Part of a small language model's weights: capped logits.
MLP neurons of a small language model. Each row is named by its layer, matrix (down: output weights) and neuron, and shows model dimensions 0-95. Each number is 128 + 32 x the weight over its row's rms, rounded and kept within 0 to 255. A neuron's up and down rows have the sign that makes its largest values positive.
A block is one neuron, or neurons of one layer that tend to fire together. After each block is what it responds to, as a language model described it from the Wikipedia text at the highest values.

L7.down708 [133 147 110  82 189 144 164 101 127 168 130 133  83 155 192 123 154 136 182 120 113 138 181  62  70  34 129 168 203 107 126 123 187 162  97  93 120 155  94 167 129 126 138  96 194  93 166 138  90 168 135 130 135 158 131 139 195 135 141  97 123 122 131 142 139 202 144 103  79 109 126 137 130 165 153 133  85 132 180 169 104 158 120 106 133 119 146 187 168 161 115  49 124 109 131 100]
Responds to: Referred to; heading closers. Fires on "to" after referred/known/stating (e.g. "referred to as"), on closing == or === of section headings, and on word-final pieces like d, s, t.

L16.down146 [111 133 160 144  65  83 142 127 188 141 136 179 169  11 207 131 155 100 155 150 170 108  92 149 115 132 128 118 140 164 152 138 109  95 171 140  89  97 112 121 179 121 118 176  87  80  69 121 109 175 133 115 151  64 172 108 170 171 119 141 106 142  89 171  79 171 147 127 109 163 106 130 141 112 150  50 144 153 181 139 136 147 113 128 157 128 156 126 156  95 129 140 130 147 182 108]
L16.down353 [ 48 149 148  96 142 210 127  76 116 126 100 111  75  65 127 151 126 170 118 156 126 125 115 147 150 120 162 119 104 135 120 149 118 144 103 135 117 124  85 104 141 117  20 132  88 110 124 124  85 138  84 116 167 131 110  91 147 183  75 136  61 116 206 130 176 166  75 114 124 131 186 143  98 165 143  86 151  88 162 141 181 122 149 116 110  83 123 165 149 141 139 128 128 131  89 144]
L16.down817 [117 121 114 119 103 113 173 132 158 142 109 154 134 167 113  91 174 113  94 161 147 157 152 105 152 164  72  88  62 113 124 111 166  92 105  84 127 117 117 122 183  96 111 116 151  82  72 162 136 120 145 102  94 124  94 149 115 102 124 157 134 121  71 181 161  96 151  45 166 144  82  87 153 132 121 128 140 108 112  84 163 173  86 174 140 117 171 121  94 158 162  65 157 116 143 139]
L16.down865 [101 159 173 151 126 136 138 109 169 182 131 138 177  58 135 122 161 150 138 172 159 170 161 125 136 116 137 163 126 154 172 137 148 145  96 132 105 119 140 117  32  90 143  61 143 113 116 136 130 132 185 101 177 153 149 104 157 108  62 111 182 105 130 151 132  91  92 131 173 139 186 111 100 104  97 153 151 160 130 162 146 135 183 150 153 195 170 132 139 126 156 103 144  88 102  95]
Responds to: Concrete noun heads. Fires on the head noun or final word-piece completing a noun phrase, often after "the", "a" or an adjective, as in cliffs, foundation, wall, porch, way.

L12.down104 [135 135 102 134 116 134 129 126 100 136 188 115 107 114 110 123 112 159 125  84 146 114 119 132 141 120 112  99  82 165 108  86 124 135 134 157 142  82 157 141 155 144 160  81 150 122 139  89  92  53 180 107 111 110 119 128 167 139  84 182 140  87  80 101 118 114  87 115 122 127 201 105 156  97 164 179 137 135 127 157 145 116  72 146 145 123  51 127 129 130 182 159 137  85 155 151]
L12.down397 [140 147 150 119 110  90 129 202 165 115 149 108  54  86 155 132 161  87 143 137 142 117 150 138 146 150 192 121 159 151 148 167 149 154 129 151 135 147 164 117 147 169 134 131 122 183  81 118 148 117 197 161 114 101 187 148 148 113 170  89 163 120 145 172 121 129 110 167 191 122  95 128 154 100  56  86 101 142 165  74 146 180 162 194 149 113 124 116  98 140 100  82 106  82  94 130]
L12.down563 [150 135 115 187 150  76  83  96 106 148 123 130 163 182 130 131 149 118 170  70 114 120  79 134 129 147 164  72 153 157  95 166 184 155 168 113 119 126 174 101 129  72 208 123  85  88 165  75  74  60 119 158 193  76 113 156 160 159 138 188  43 146 110 106 153 110 154 139 122 119 129  82 149 134 132 135 165  82 109 102 173 116  71  85  99 161  99 131 121  67 154 102  93  73 154 167]
L12.down860 [ 80 123 142 124  90 155 142 108 108 176 157 115 117 101 109 135  87 175 174  75 154 167  93 101 113 108 127 116 140  69 196 189 139 208 125  88 118 155 158 140 108 123  78 132 131 126 128  68 127 131  78 169 178  70 133 144 175 108 113 157  89 120 140  99 106 117 132 100 134  82  92 135  96 180 156 181  84 129 197 149 195 141 100 157  62 146 147 139  88  93 104 135 113 168 156 124]
Responds to: Day-of-month digits. First digit of the day number right after a month name in written dates (May 1, October 18, April 23); weaker cases are mid-word pieces such as bu in Nobutatsu or ick in Ticket.

L12.down12 [135 105 137 111 124 111  80 148  88 144 143 143  93 138 156  62 126 150 116 150  98 144  71 162 109 167 158 140 194 189 153 150 133 104 158 104  87  85 131 125 143  52 131 146  95 135 133 124 116 136 128 103 103 120 119 149 146 137  91 138 103 111 121 182 104 107 165 108 129 161 106 114 155 150 144 160 136 100 113  59 155  86 111 137 217 131 169 117  88 186  89 181 104 197 175 126]
L12.down474 [118  56 137  67 148  89 179 145 135 179 134  92 182  96  70 112 145 154 162 127 128 116 160 148 113 173 118 115 130 125 173 122 132 154  68 139 102  40 169 132 101  44 160 109 153  95 165 102 102 162 162 139  65 160 135 187 106 158 168 141 198 153 145 157 219  63 126 119 178 169  73 154 120 113 118 135 126 132 160 116 157 131 107 101 130  94 157 117 149 188 126 143 116 111  92  95]
L12.down537 [ 88 117 161 160 121  71 138 145 178 137 171 201 151 167 127 113 130 159  79 168  78  86 116 113 100 117 125  95  97 177 126 147 141 121 133  98 104 202 143 141 123 183 148 119 117  97  92 110 141  89 118 140 163 115 122 101 156 109  51 195 132 118 124  99 101 117 117  97 110 125  87 167 127 152 158 174 176 163 184  84 123 101 152 139  69 134 106 127 137 123  55 130 198 186  42  97]
L12.down785 [101 169 148 103  88 145 146  61  92 151 100 112 155  95 143  62 129 110 156 169 188 116 137 160 124 139 130 146 135 112  94 122  85  78 101 120 112 152 117 134 113  92 148 156  92 120 149 167 143 199 127 123 154 136 134  98 100 140 144 139 169  59 161 167 176 121 118 115 154 141 118 142 129 136  55 128 106 153 132  50 104 124 142 138 167 131 129  80 109 132  97  58 126 147 148  99]
Responds to: Word-completing final pieces. Final subword piece that completes a word split into tokens, across any topic, such as drugst-ore, Singap-ore, mandra-ke, counter-att-ack.

L12.down31 [161 129 144  93 110 122 122 151  87 107 169 112 137 132 113 150 108 119  96 159 145 151 164 159 121 141 160 147 133 100 125  92 135 128 155 128 154  98  93 163 104 105 175  88 131 119 125 128 159 117 114 120 142 163 115 140 169 156  75 106 171 182 167 139 146 162 145 198 120 137 151 154 157  96  97 162  95 103 119 132 163  99 120 134 145 101 111 134 122 183  81 150 128 100 120  84]
L12.down279 [128 173  86  75  55 103 101 114 146 132 160 122 103  93 113 187 127  94 143 120  80 124 122 122 109 137  82 101 136 143  80 145 151 121 161 142 157 134 175 122 140 109  98 218 109 131 134 185  83  99 203 118 188 159 103  82 134 158 114  92 152 186 139 142 192 108 114  89 121 121 179 116 110 114  76 109  94 133 141 113 105 159 113 175 172 184 119 145 104 124 166 113 197  79 175 128]
L12.down297 [164 165 169 133 117 116 128 102 138  49 126 200 139  95 150 146 129 101 121 138 128 131  75 131 121 102 144 140 172 111 123 179 173 125 192 126 171 148 122 128 168 137 121 132 130  97 230  81  69 101 141 153 131 112 108 109 153 152 167 122  93 101 194 125 157 128  96 133  68 107 154 157 148 143  86 114 103 117  83 205 142 119 147 125 122 124 148 119 102 166 144  95 120  98 137 151]
L12.down919 [158 160  81 118 127 107 103 162 152 157 122 167 136 136  55 143  71 126  86 112  64 148 121 120 168  88  82 140 108  95 125 148 116 111 161 120 156 165 154 145 126 120 161  49  86 181  72 171 116  46 160 137 130 141 155 149 110 151 121  91  84 155  88 162  79 133 103 164 151 137 171 126 163  93 138 179 121 152  89 140  96  65 165 163 130  99 126 114 109 148 145 150 134 145  98 135]
Responds to: Mid-word subword continuations. Second word pieces right after a short opening fragment, especially after "Em" (Em-ma, Em-ir-ates, Em-ig-rant), plus table pipes and cells.

L12.down101 [127 163  87 128 200 131 183 127 164 112 119 160 105  66 123 112 130 124  38 149 112 109 105 124 134 133 106 106 129 133 109 153 116 138 181  92  88 128  60 194 124 134 137 111 150 145 122 111 125 145  65  98  76 125 127 140 139 179 161 110  73 113 110  86 128 186 105 150  96 109  67  95 118 159  95 116  74 118 150 151  99 124 146 167 145 116 135 203 169 121 133  79 125 110 160 175]
L12.down577 [130 149 120 107 114 168 104 182 133 168 177 196 106 124 108 160 122  92 143 146  93 126 120 145 128  78 146 137 142 133 108 126  96  96 131 116 157 107  63  96  83  57 165 113 148  90  96 132 124 168 156 112  92 116  99 115 121 147 129 112 141 143 115 128 200 167 141 105 111  71  67 110 129 160 160 117 174  96 136 135 130 116  70 114 135 152 159  98 117 174 113 167 138  97 176 115]
L12.down669 [ 88 140 122 121  70 151 180 169 145  67  99 149 167 155  62 164 168 165 130 147  97 143 120 127 106  96 128 103 114  99  97 141 148  91 104 112 126 120 144 136 106  89 180 181  92  87 124 181 138 111 151  68 111 138 106 102 127 136  62 135  90  93 100 194 177 113 130 111  80 125 182 120 183  86 106  56 140  77 131 115  89 106 142 171  64 130 171 131 134 159 188 119  99 124 169 116]
L12.down951 [122 180 113 124 179 112 146 154 137 135 127 144  97  99 132  91 106 146 139 112 124 123 126 118 100  77 158 111 179 132 127 111 109 104 113 165 106 160 127 125  56 196 127 105 178 128 134 127  53  88 139 186  47  98 134 144  79 152 130  72 152 123 136 147 114 137 160 143  82  85 102 117 143 138 108 190  86  97 131 155 130 143  85 146 108 178 130  56 109 134 125 126 145 148 160 141]
Responds to: Closing section-heading markers. Closing == or === that ends a Wikipedia section heading such as "=== International goals ===" or "==History=="; weaker on word-final pieces (Bas-s, Ma-ga-zine) and commas after "said".

L7.down888 [188 105 102 107 143 109  88  96 183 123  93 186 103 102  93 203  85 184 114 106 117 159  68 109 105 177 151 131 139 137  46 134 123 142 158 150 161 116 116 106 113 180 146  54 119 137 120 129 112  66 111 161 133 136 141 104 126 120 150  94 124 155 135 117 119 154 140 138 127 100  92  80 132 108 117 157 154 135 105 113 114 106  90 147 119 163  89 161 178 117 189 140 130 119  75  88]
Responds to: Additive connectives mid-sentence. Mostly also after is/was, or and after a comma, that continues a statement, plus similar words like therefore, likely, ultimately, and scattered mid-word pieces.

L16.down203 [148 106 142  61 158 139 104 130 107  96 134 165  50  74 103 108 137  99 136 151 141 137 102 100 156 132 134  91 103  99 118 136 121 113 143 130 102 130  77 104 107 200 119 102 159 130 174 143 102  68  97 115  92 175 135 124 136  95  79  70 116 155 113 132 165 137 117 151  47 120 152 126 118 121 126 129 142 114  89 125 134 133  92 121 135 133 129 153 113 101 135 129 116 173 127  85]
L16.down459 [137  88 142  99 103 132 142 175 201  72 158 166 105  93 141 108 157 109  41 138  89 120 169  58 133 121  89  96 125  77 138 147  92 103 184 118 126 119 139 132 126 197 129 169 134  58  95  90  71 133 163 107 102 190 173 125 130  32 131 114 147 114 196 150 106 132 106 181 147 125 171 122 128 158  95 174 164 139 156 112 109 151 118 122 160 154  75 119 114 150 109 180 155 172 138 126]
L16.down630 [161 142 149  91 133 121 144 198 106 117 147 107  74  85 143  53 180 132 104 143 170 103 107 106  91 146  95 156 195 219  95 130 125 128 126 157 104 130 107 146  81 229  83 113 101 116 174 113 133  76 148 109 107 101 105 187 136 131 120 127 136 190 133 136 146 158 158 140 133  94 137 106 153 181 132 158  68 125 134 105 121 119 147 219  97 110 127 134 127 131 106 109 147 118 133 103]
L16.down1019 [122 138 111 111 155 136 119 187 154 120 155 133 170  82 147 116 136 135 183 122 125 130  82 119 129 146 121 134 153 123 109  98  76 111 131 115 107 108  79 109 121 187 103 153 138 158 137 121 106 147 136 154 146 138 170  97 134 162 113 121 127 103 179  80 136 163 119 167 149  99 181 137  71 125  78 141 124 116 151 174  95  86 146 137 174 147  94 105 173 132 187 129  50 114 125 113]
Responds to: Section heading closers. Closing == or === markers ending wiki section headings (Results, Certifications, District 15), plus first tokens of new lines after tables, like 1972.

L16.down181 [146 101 107 170 140 159 146 130 122 112 120 140 138 118 129 165 125 105 162 178 131 106  71 128 126 130  98 120  90 175 130 116 110 126 117 110 160 118 110 134 132 213 183 128 114  98 120 107 128 169  95 109 141 201  40 131 114  11 180 105  83 114 192 143 154 132 146 124 119 112  99  96 120 122 114 123 138 136  94  50 120 111  84 117  72 116 141 112 180  95  72 198 208 140 140 119]
L16.down249 [148 175 168 168 141  86  99 109 137 219  59 100  76 127 168 153 186 142  91 115  71 125  85 159 135 160 141 144 159 155  88  90 117  84  96 159 159 143 132 121 127 125 142 145 126 112  84  90 159 106 130  84 132 132 149 143 115  87 139 193  88 122 182 154  91 142  97 143 117 177 146 131 131 155 119 145 119 129 123  94  82 129 187 114 103  93 180 134 150 147 122  53 142 120 227 112]
L16.down675 [156 110 156 161 154  78  60 138  78  97 160 140 131 100  79 152 178 133 136  90  71  85 147 123 105 182 100 102 116  94 124  79 138 204  69 135 128 110  86 121 122 115 114 137 146  99 167 163 224 152 109 187 152  54 142 191 175 113 111 137 156 107  78 105 137 138 146 133 124 123 129  92 155 195 130 135  81  74 127 166 167 120  64 106  92 158  75 146 148 121  93 136  92 181 145 148]
L16.down994 [ 68 125 124 106 185  85 118 118 109 106 128 202 122 224 177 129 171 177 155  72 147 111 118 117 190 106 123 120 138 107  84 151  94 128 164 104 127 133 106 157 144 170 172 167 161  99  92 102 163 141 150  86  57 151 151 100 187 111 112 128 108 109 162 106 114  73 132 131  76 128 130 125 148 125 100  77 158 143 205 102 125 122 198 109 106 123 172 154 122 105  92  90 151 110 139  89]
Responds to: Leading century digit. The first digit "1" of a year or century number, especially after "early", "between", "the" in historical building text (1700s, 19th, 1856); weaker on story verbs.

L12.down143 [186 162 140 115  87 120 141 130 123 173 127 153 135 201 144 155 177 111 195 147 156  58 159 132 130 118  72 141 103  56  98 137 122 143 123 140 149 134 154 129 169 157 113 138 149 153 161  79  74 104 143 201 172 113  74  99 138 121 151 133 106 159  90 105 114 126  91 111 176 141  84 119 154 100  98 126 139 101 161  78 173  72  99 111 138 154 110  66 113 190 115 155 134 149 168 158]
L12.down337 [ 81 137 115 146 213 123 122  87  85 112 169 120 137 112  79 137 119 106 145 140 130  97 112 157 143 108 131  97  76 136 163 105 101  92 122 126 117 164  97  87  99 182 131 104 142 124 142  34 136 125 124 132 113 119 180 159 138 103 134 130  90 108  69 121 160 164 213 165 132 108 156 138  90 117  66  87  74  90 142 100 121 156 160 147  86 112 166 107 169 146 125 168 155  91 186 128]
L12.down742 [143 128 204 142 133  72 140  96 137 129 100 133 146 136  76 149 187 115 126 158  92 129 114 146 110 111 103 132 134 150 102 147  88 111 145 109 185 132  88 134 131  72  88 122 162 111 146 108 142 138 170 183 166 117 162 136 139 131 150 131 106 165 138 129 116 210  87 118 182 144 123 143 131 102 114  19 131 154  78 122 152 112 133 141  94 128 129  98 142 148 174 190 141  93 126 164]
L12.down847 [137 128 193 116 186 148 111 131 133 121 155 146 119 162  95 150 161 151 161 126 135  96 176 113 126 151 156 171 169 118 114 154 121 103  77 163 157 146  95 122 158 104 121 140 101 130 134  93 168 151 154 142 123 148 153 118 155 155  90 167 141 147 159 174 115 136 132 127 124 125  85 146 138 139 155  85  96 158 118 132 101 132 129 109 103 168  76 123 128 100  82  91 137 128 135 133]
Responds to: Prepositions in organization names. Prepositions right after a noun, especially "for" or "of" inside institution names (Institute for, School of, Center for), plus ordinary uses (emphasis on, fit for).

L16.down40 [139 127 177 134  91 118 169 127 177 122 130 121 182 202 201 123 117 118 187 114 130 101 138 175 151 113 133 103 124 152 133 192 117 124 159 112 198 135 172 129 113  20 129 119 144 124 123  83 124  99 138 150 110 116  87 138 128 191  95 143 102 177  77 135 149  48 138 118 144 177 159 148 152 151 130 131 133  98 120  55  90 177 118 143 135 152 114 146 119 143 120  78 179 106  87 149]
L16.down417 [174 151 152 112 141 149 148 137 154 113 144 193 173 134 140 107 126 102 142 132  80 137 146 173 100 130  87 119 157 133 117 150 150 120 153  98 135 111 175 116 102   0  98  79 169 177 153  92 127 115 127 124  74 138 135 113 135 223 103 169  78 189 122 196 112 129 136 119 139 141 130  49 151 104 109 128 114 118 157 153 138 159 150 157 125 152 126  99 101 107 138 141 119  89 103 151]
L16.down556 [ 86 138 143  85 139 126 133 136 138 162 111 163 132 163 195 125 171 165 116 166  72 119  85 115 159 225 132 120  99 134 170 127 145 120 111  48 113 127  87 107 173  28 127 167 126 126 160 168 143 136 145 131 112  87 154 190 114 216 128  98 120  98 111 147 129  71 144 148 144 175 143 104 122  79  92 114 161  90 102 148 116 100 105 105 127  93 131 136 158  89 157 122 123 115 165 123]
L16.down975 [152  99  82 143 102 139 138 138 158  94 123 170 183 182 176  92 119 128 114  93 170 112 113 123 123 122 110 151 136 123 240 150  90 129 143 124  96 145 112 109 127   0 133 113  91 132 128 125 207 108 164 132 130 102 173 135 121 192 112 142 139 137 124 106 138  98 164  85 123 187  95 142 104 136 101 116 173  79 189 155 141 129 119 126 115  94 140 145 114 131 101 114 107 106 103 163]
Responds to: Mid-word name fragments. Second word-piece inside capitalized proper names and titles, often in tables and lists, such as Mo-ods, Dri-ggs, Lu-mber-ton.

L16.down337 [177 137 138 127 146 117 141 111 142 170 125 151 101 174  95 126 125 129 134 113 106 144 116 153 156 125 114 129 111 168  96 112 117 128  96 162 109 156  76 127 146 158  91  76 141 103 124  86 189 119 105 166 123 128 126 100  97 157 138 106 171 115 145 162 121 119 123 128 137 107 118 189 146 120 121 107 120 145  95 105 122 165 123  86 146 123 119  92 128 145  34 106 131 115 147 122]
L16.down711 [138 113 166  97 124  98 123 138 155 142 106 160 118  96  88 155 113 128 117  86 111 133 163 134 156 126 123  79 126 122  76 198 154 121  97 103 160 101 142 105  91 115 124 119 135 181 142 101 134  86  51 120  88 139 140  71  74 119 114 120  73 221  62 139 140 154 115 124 186 123  84 193 149 114 171 125 132 127 114  99 118 178 157 196 160 149 115 132  91 166 140 163 148 108  90 133]
L16.down941 [119 102 113 165 111 121 162 134 212 168 132 180 104 100 146 103 143  67 130  81 134 131 143 112 145  87  80 148  97 130 186 114  82 107 168 135 101 163 119  97 110  51 147 156 121 105 116  52 174 100 104 115 133  85 141 124 115 168 158 115  98  95 154 122 179 167  63 131 144 100  85 101 103  99 188 123 141 167 102 124 163  99 118 134 145 117  80  97 190 122 132 160 150 102 133 122]
L16.down978 [178 128 145 125 164 110 145  92 100 135 107 147 183  86 138 115 153 136 138 152 126 120 118  98 203 119 142 149 141 163 132 145 111 131 124 118 112 116 104  57 109 119 116 138 122 102 126  63 106 146  65  92  59 114 156  74 125 132 159  94 118 106 166  75  65 122 116  96 121  84 121 170 117  93 116 169 147 132 129  89 104 171 190 154 129 121 189  75  92 169 125 135 124  72 116 113]
Responds to: Pre-object function words. Prepositions and similar function words (of, in, on, to, at) right before a noun phrase or number, e.g. 25.4% of the vote.

L16.down51 [125 145 127 124  97 171 110 124 117 111 101 130 128 162 171 133 113 113 145 124 139 110 125 156 145 124 183 156 137  97  85 129 116 126 148  88 144 185 152  88  93  78 114 146 149 117 149 165 149  51 159  90  81 148 135 170  96 128 108 114 108 134 136  86 131 177 147 116 114 125 115  91 100 138 130  93 137 109 170 122  77 122 155 191 100 153 116 178 131 126 125 128 156 104 175 155]
L16.down366 [133 211  49 138 159 135 100 119 192 120 115 165  83 121 115 185 158 150 151 130 102 127 103 102  99 125 124 101 146  84 118  82 111 168 113 107 142 142 116  48 193 107 142 166 135 136 111  88 143 151  54 133 148 102  45  88 159 170 157 143 139 115 146 117  99 144  82  79 154  88 118 109 103 180 130 147  94  95 127  87 106 143 155  71 151  92 100 127 147  89 179 145 174 135 140 101]
L16.down582 [113 137 132 144  85 131  97  70 111  66 202 109 169  41 170 151  97 115  83 191 119 136 154 132 167 157 149 104  76 106 106  84 115 176 125 159 142 159 130  49 186  87 101 104 163  98 168 111 107 153 123 125 127 186 128 141 150 139 149 177 142 151 162 160 116 142 127 138 142 133 170  63 144 105  62 138 110 126 106 106 107 136  84 178  85 135 150  83 159 109  91 108 146 151 115 180]
L16.down612 [103 132 197  76 137 120 103 108 126 217 106 115 101  83 117 137 109 121 146 127 100  77 107 195 102 140 223 164 124 109  86 114 168 155 126  96  99  36 127 106 103 146 143 124 103 120 125 165 113  89 180 106 133 102  89 134 166 139 100 168  77 143 146 149  25 132 126 143 195 123 168 118  74 130 133 103 108 138 112 111 173 126  67 107 106 111 119 135 127 177 194 163 148 172 116 121]
Responds to: Auxiliaries and possessives after subjects. Auxiliary verbs (was, were, been, had) right after a long subject phrase, expecting a participle; also possessives his/their, and word-start pieces like en.

L12.down373 [174 142 242 167 195 124 181 136 117 102 115 143 118 114 112 104 137 116 168 144 141 103  61 135 121 110 139 116 175 102  90 147 189 113  65 115 106 120 111 166 130 121 134  91  85 162 169 145 117 187  36 134 113  93 116  86 118  90 108 163  56 136  92  93 111  87 118  74  93 107  94 181 171 142 147 172 150 153 127 123 111 124  96 137 129 178 141 121 182 150 152 159 128 137 144 141]
L12.down713 [115  81 115 154 123 150 140 116 129 188 127 103  86  99 158 132 121 130 111  58 125 132  86  74 119 180 130 104  96 135  80 148 147 123 125 105 109 163  78 196 150  81 141 132 181 121 131  88 137 103 105 182 138 184  79  90 135 149  81 148  86 123  83 139 121 176 133 193 140 162  59 165 130 131 181 128  84 109  89 128  77 150 128  75  56 169  83 143 118 134 116 109 104 113 147  91]
L12.down717 [147 121  93 148  78 179  84 101 150 129 104 125 157 177 161 112 175 147 134 161 135 142 135 155  87 130 120 190 141  75 133 144  81 153  70 104 107 208 145 166 133 134 110 145 179 171  65 138 199 166 105 146 120 160 126 126 136  71 167  93 110 164  70 108 178 208 123  98 153 174 139 100 127 178 140 111 118 171 160 125 106 144 157  86 126 118 104 105 149 135 122  93 122 178 148 176]
L12.down797 [ 94 119  88 122 122 137  73 154 123 109 162 139 125 123 107 120 117 157 134  99 156  99 136 147 120 114 146 134 151  43  92 170 145 114 103 167 145 127  88 150 144 121 123 133 112 116 212 160 183 102  20 102 157 201  69 161  81 133 187 109  91 130 132 112 212 139 130 144 117  96 146 136 176  95 140 141 105 151 156 141 105 120 139  85 112 155 116 124 148 118  63  88 139 140  62  78]
Responds to: Partitive "of" after one. The word "of" in partitive phrases, mostly after "one" (one of the, five of which, any of his), plus weak hits on linking verbs like was/became.

L7.down65 [124 136 153 173 133 158 133 130  77  88 130 122 161 162 136 118 166 141  76  85  92 128  92 139 135 160 156 175 151  93 141 167 121 137 128 106 156  90 105 106 134 102 100  97 171 131 144  95 118 215 178 191 102 142 148 151 196 176 124  77 157 148 152  93 149  88  98 113 166 126 110 143 149 102  33 113 166 165 141 130 152  91 172 148 144 166 127 136 124 150 106  84 156 125 182 106]
Responds to: Topic prepositions after nouns. Mostly "about" introducing a topic after words of concern, doubt or talk (concern about, warn about, rumors about), plus weaker of/for/in/regarding after nouns.

L16.down410 [ 70 141 157 148  85 135 115 105 102 164  98 129 131  92 115 116 109 172  55 136 136 109 148 102 148 102 139 121 105 129 168 161 190 180 188  62 157 138 177  77 113 106 119 125 172 150 149  92 145 151 154 117  95  89 154 120 129 118 173 144 102 102 123 155 152  71 197 165 168 134 153 168 117 135  95 161 149  91 164 102 118 102 118 189 165 168 116 120 109 114 151 152 135 124 125 121]
L16.down543 [ 64  99 198 122  99  84 169  90 131 106 114 166 179 146 160 158  11 102  82 156 106 102 140 138 126  83 114  97 136 177 132 138 139 131 189 110 138 128 152 120 147 132 178  49 206 134 159 160 138 112 158 114 100 138 125  69 114  92 164 136 174 139 114 122 148 114 152 152 150 158 109 144 130 121 107 153 165 103 155 112  98 193 152 149 147 161 121  68 134  90 147 146 119  85 115 185]
L16.down775 [150 136 123  98 100 101 118 161 100  99 118 107 100 144  76 140 144 165  88 176 132 129 181 101 119 125 174  99 100 119 149  68 130 150 159 129 126 137 171 106  95 129 100 101 116 136 146 120 177 115 192 124 145  73 137  99 109 167 145 168 163  70 162 147 189 126 100 176  91 145 117 127  98 149 122 200 161 103  92 137  90 191 142 158 206 101 128 117 111  78 173 152 106 100 156 175]
L16.down868 [ 65 107 182 142 100 143 136 124 120 126 102  98 122  78 111 133 140 171  64 150 114 101 141  83 103 101 148 101 133 101 131 113 148 180 166  95 147 157 165  80 145 167 115 116 180 134 127 105  94 129 178 146 109 137 138 139 134  90 172 152 132 138 134 113 188 116 181 161  96 134 161 156 128  86 110 124 156 106 167 102 109 119  85 151 175 176  96 124 144 125 145 143 126  81 121  84]
Responds to: Table row-ending pipes. Closing pipe or semicolon delimiter at the end of a Wikipedia table row, just before the line break, e.g. "Images |", "182 |", "Pts;".

L7.down871 [146 139 101 124  37  69 181 125  98 111 121 173 137 122 126 166 126  95  92 103  68 114 136 183 100 111 101 150 127 119 154 117 137 168  87 131 141  99 149 100 123  84 162 120 141 104 126 123 184 151 129 122 106 103 159  83 127 119  45 125 117  70 115 145  97 165 137 122 103  91  77 144 170  99 100 118 135  82  88 169 125 134 145 150 122 162 118 175 131  95 133 138 135  51 155 153]
Responds to: Mid-word subword fragments. Short word pieces inside longer names or words, such as McCle-an, Schwe-itz-er, fo-il-s, plus hyphens after number words (Sixty-one, one-handed, ten-book).

L12.down58 [140 143  82  90 157 124 215 103 119 130 136 114  69 113 116 103 132 123 128  73 148  73 154 139  72 138 107 125 188 151 114  69 152 162 158 111 111  94 114 100 147   0  79  94  98 120 167 120 147 129 153 167 144 146 124 124 126 143 129 129 134 144  79 104 139 174 140 114 129 131 153  76 143 134 152  75 106  87 146 143 154 131 151 194 110 184 154 145 161 112  89  86 174 124 150 142]
L12.down568 [166 146 111 165 192 120 131 144 149 142 149  30 114 108 118  99  72  86  75 103 176 110 212 124 148 139 121 153  73 129 190  31 173 103 169 153 108 165 124  75 159  98 100 178  75 108 188  75 124 130 120 156  89 154 177 156 132 149 111 168 169 103 138 132 128 172  88  88 116 139 166 126 162  87  94 118 133 135 121 163  85 100 151  98 145  63  89 140 171 112 116 129 125 124 120 133]
L12.down992 [ 90  78 127 154 145 110 106 100 124 101 121 105 124  88  81 162 151 132 166 105 144  92 123 158  78  87 106 128  83 149 107  86 219 118 122 136 134 136 136 103 123 115 106 140  83  72 173 165 179 118  96 152 151  86 128 147 136 155 108  94  69 105 108 132 140  96 158  74 172 171 148  85 188  90 161 121 156  75  94 117 107  70 214 109  89  83 212  93 140 126 156  77 126  93 185 140]
L12.down1009 [224  95  97 126 108  85 130 155 124 148  56 131 131 141  87 131 178 114 120  82 131 138 144 143 119 122 106 144 122 104 127  71 126 139 163  81 136  94 100 146 183  57 123 137 162 137 121 134 164 128 120 199 128  97 141 130  90 158 145 122 110 148  97 177 128 149 164 135 144 198 142 102  93 182 135 194 120  98 141 107 186 144 114 142 158 134 170 118 143 143 161 144 136  91 170 138]
Responds to: Noun-completing word pieces. Final pieces or whole words completing a noun, often abstract and followed by "of", like recruit-ment, cour-age, absence, length.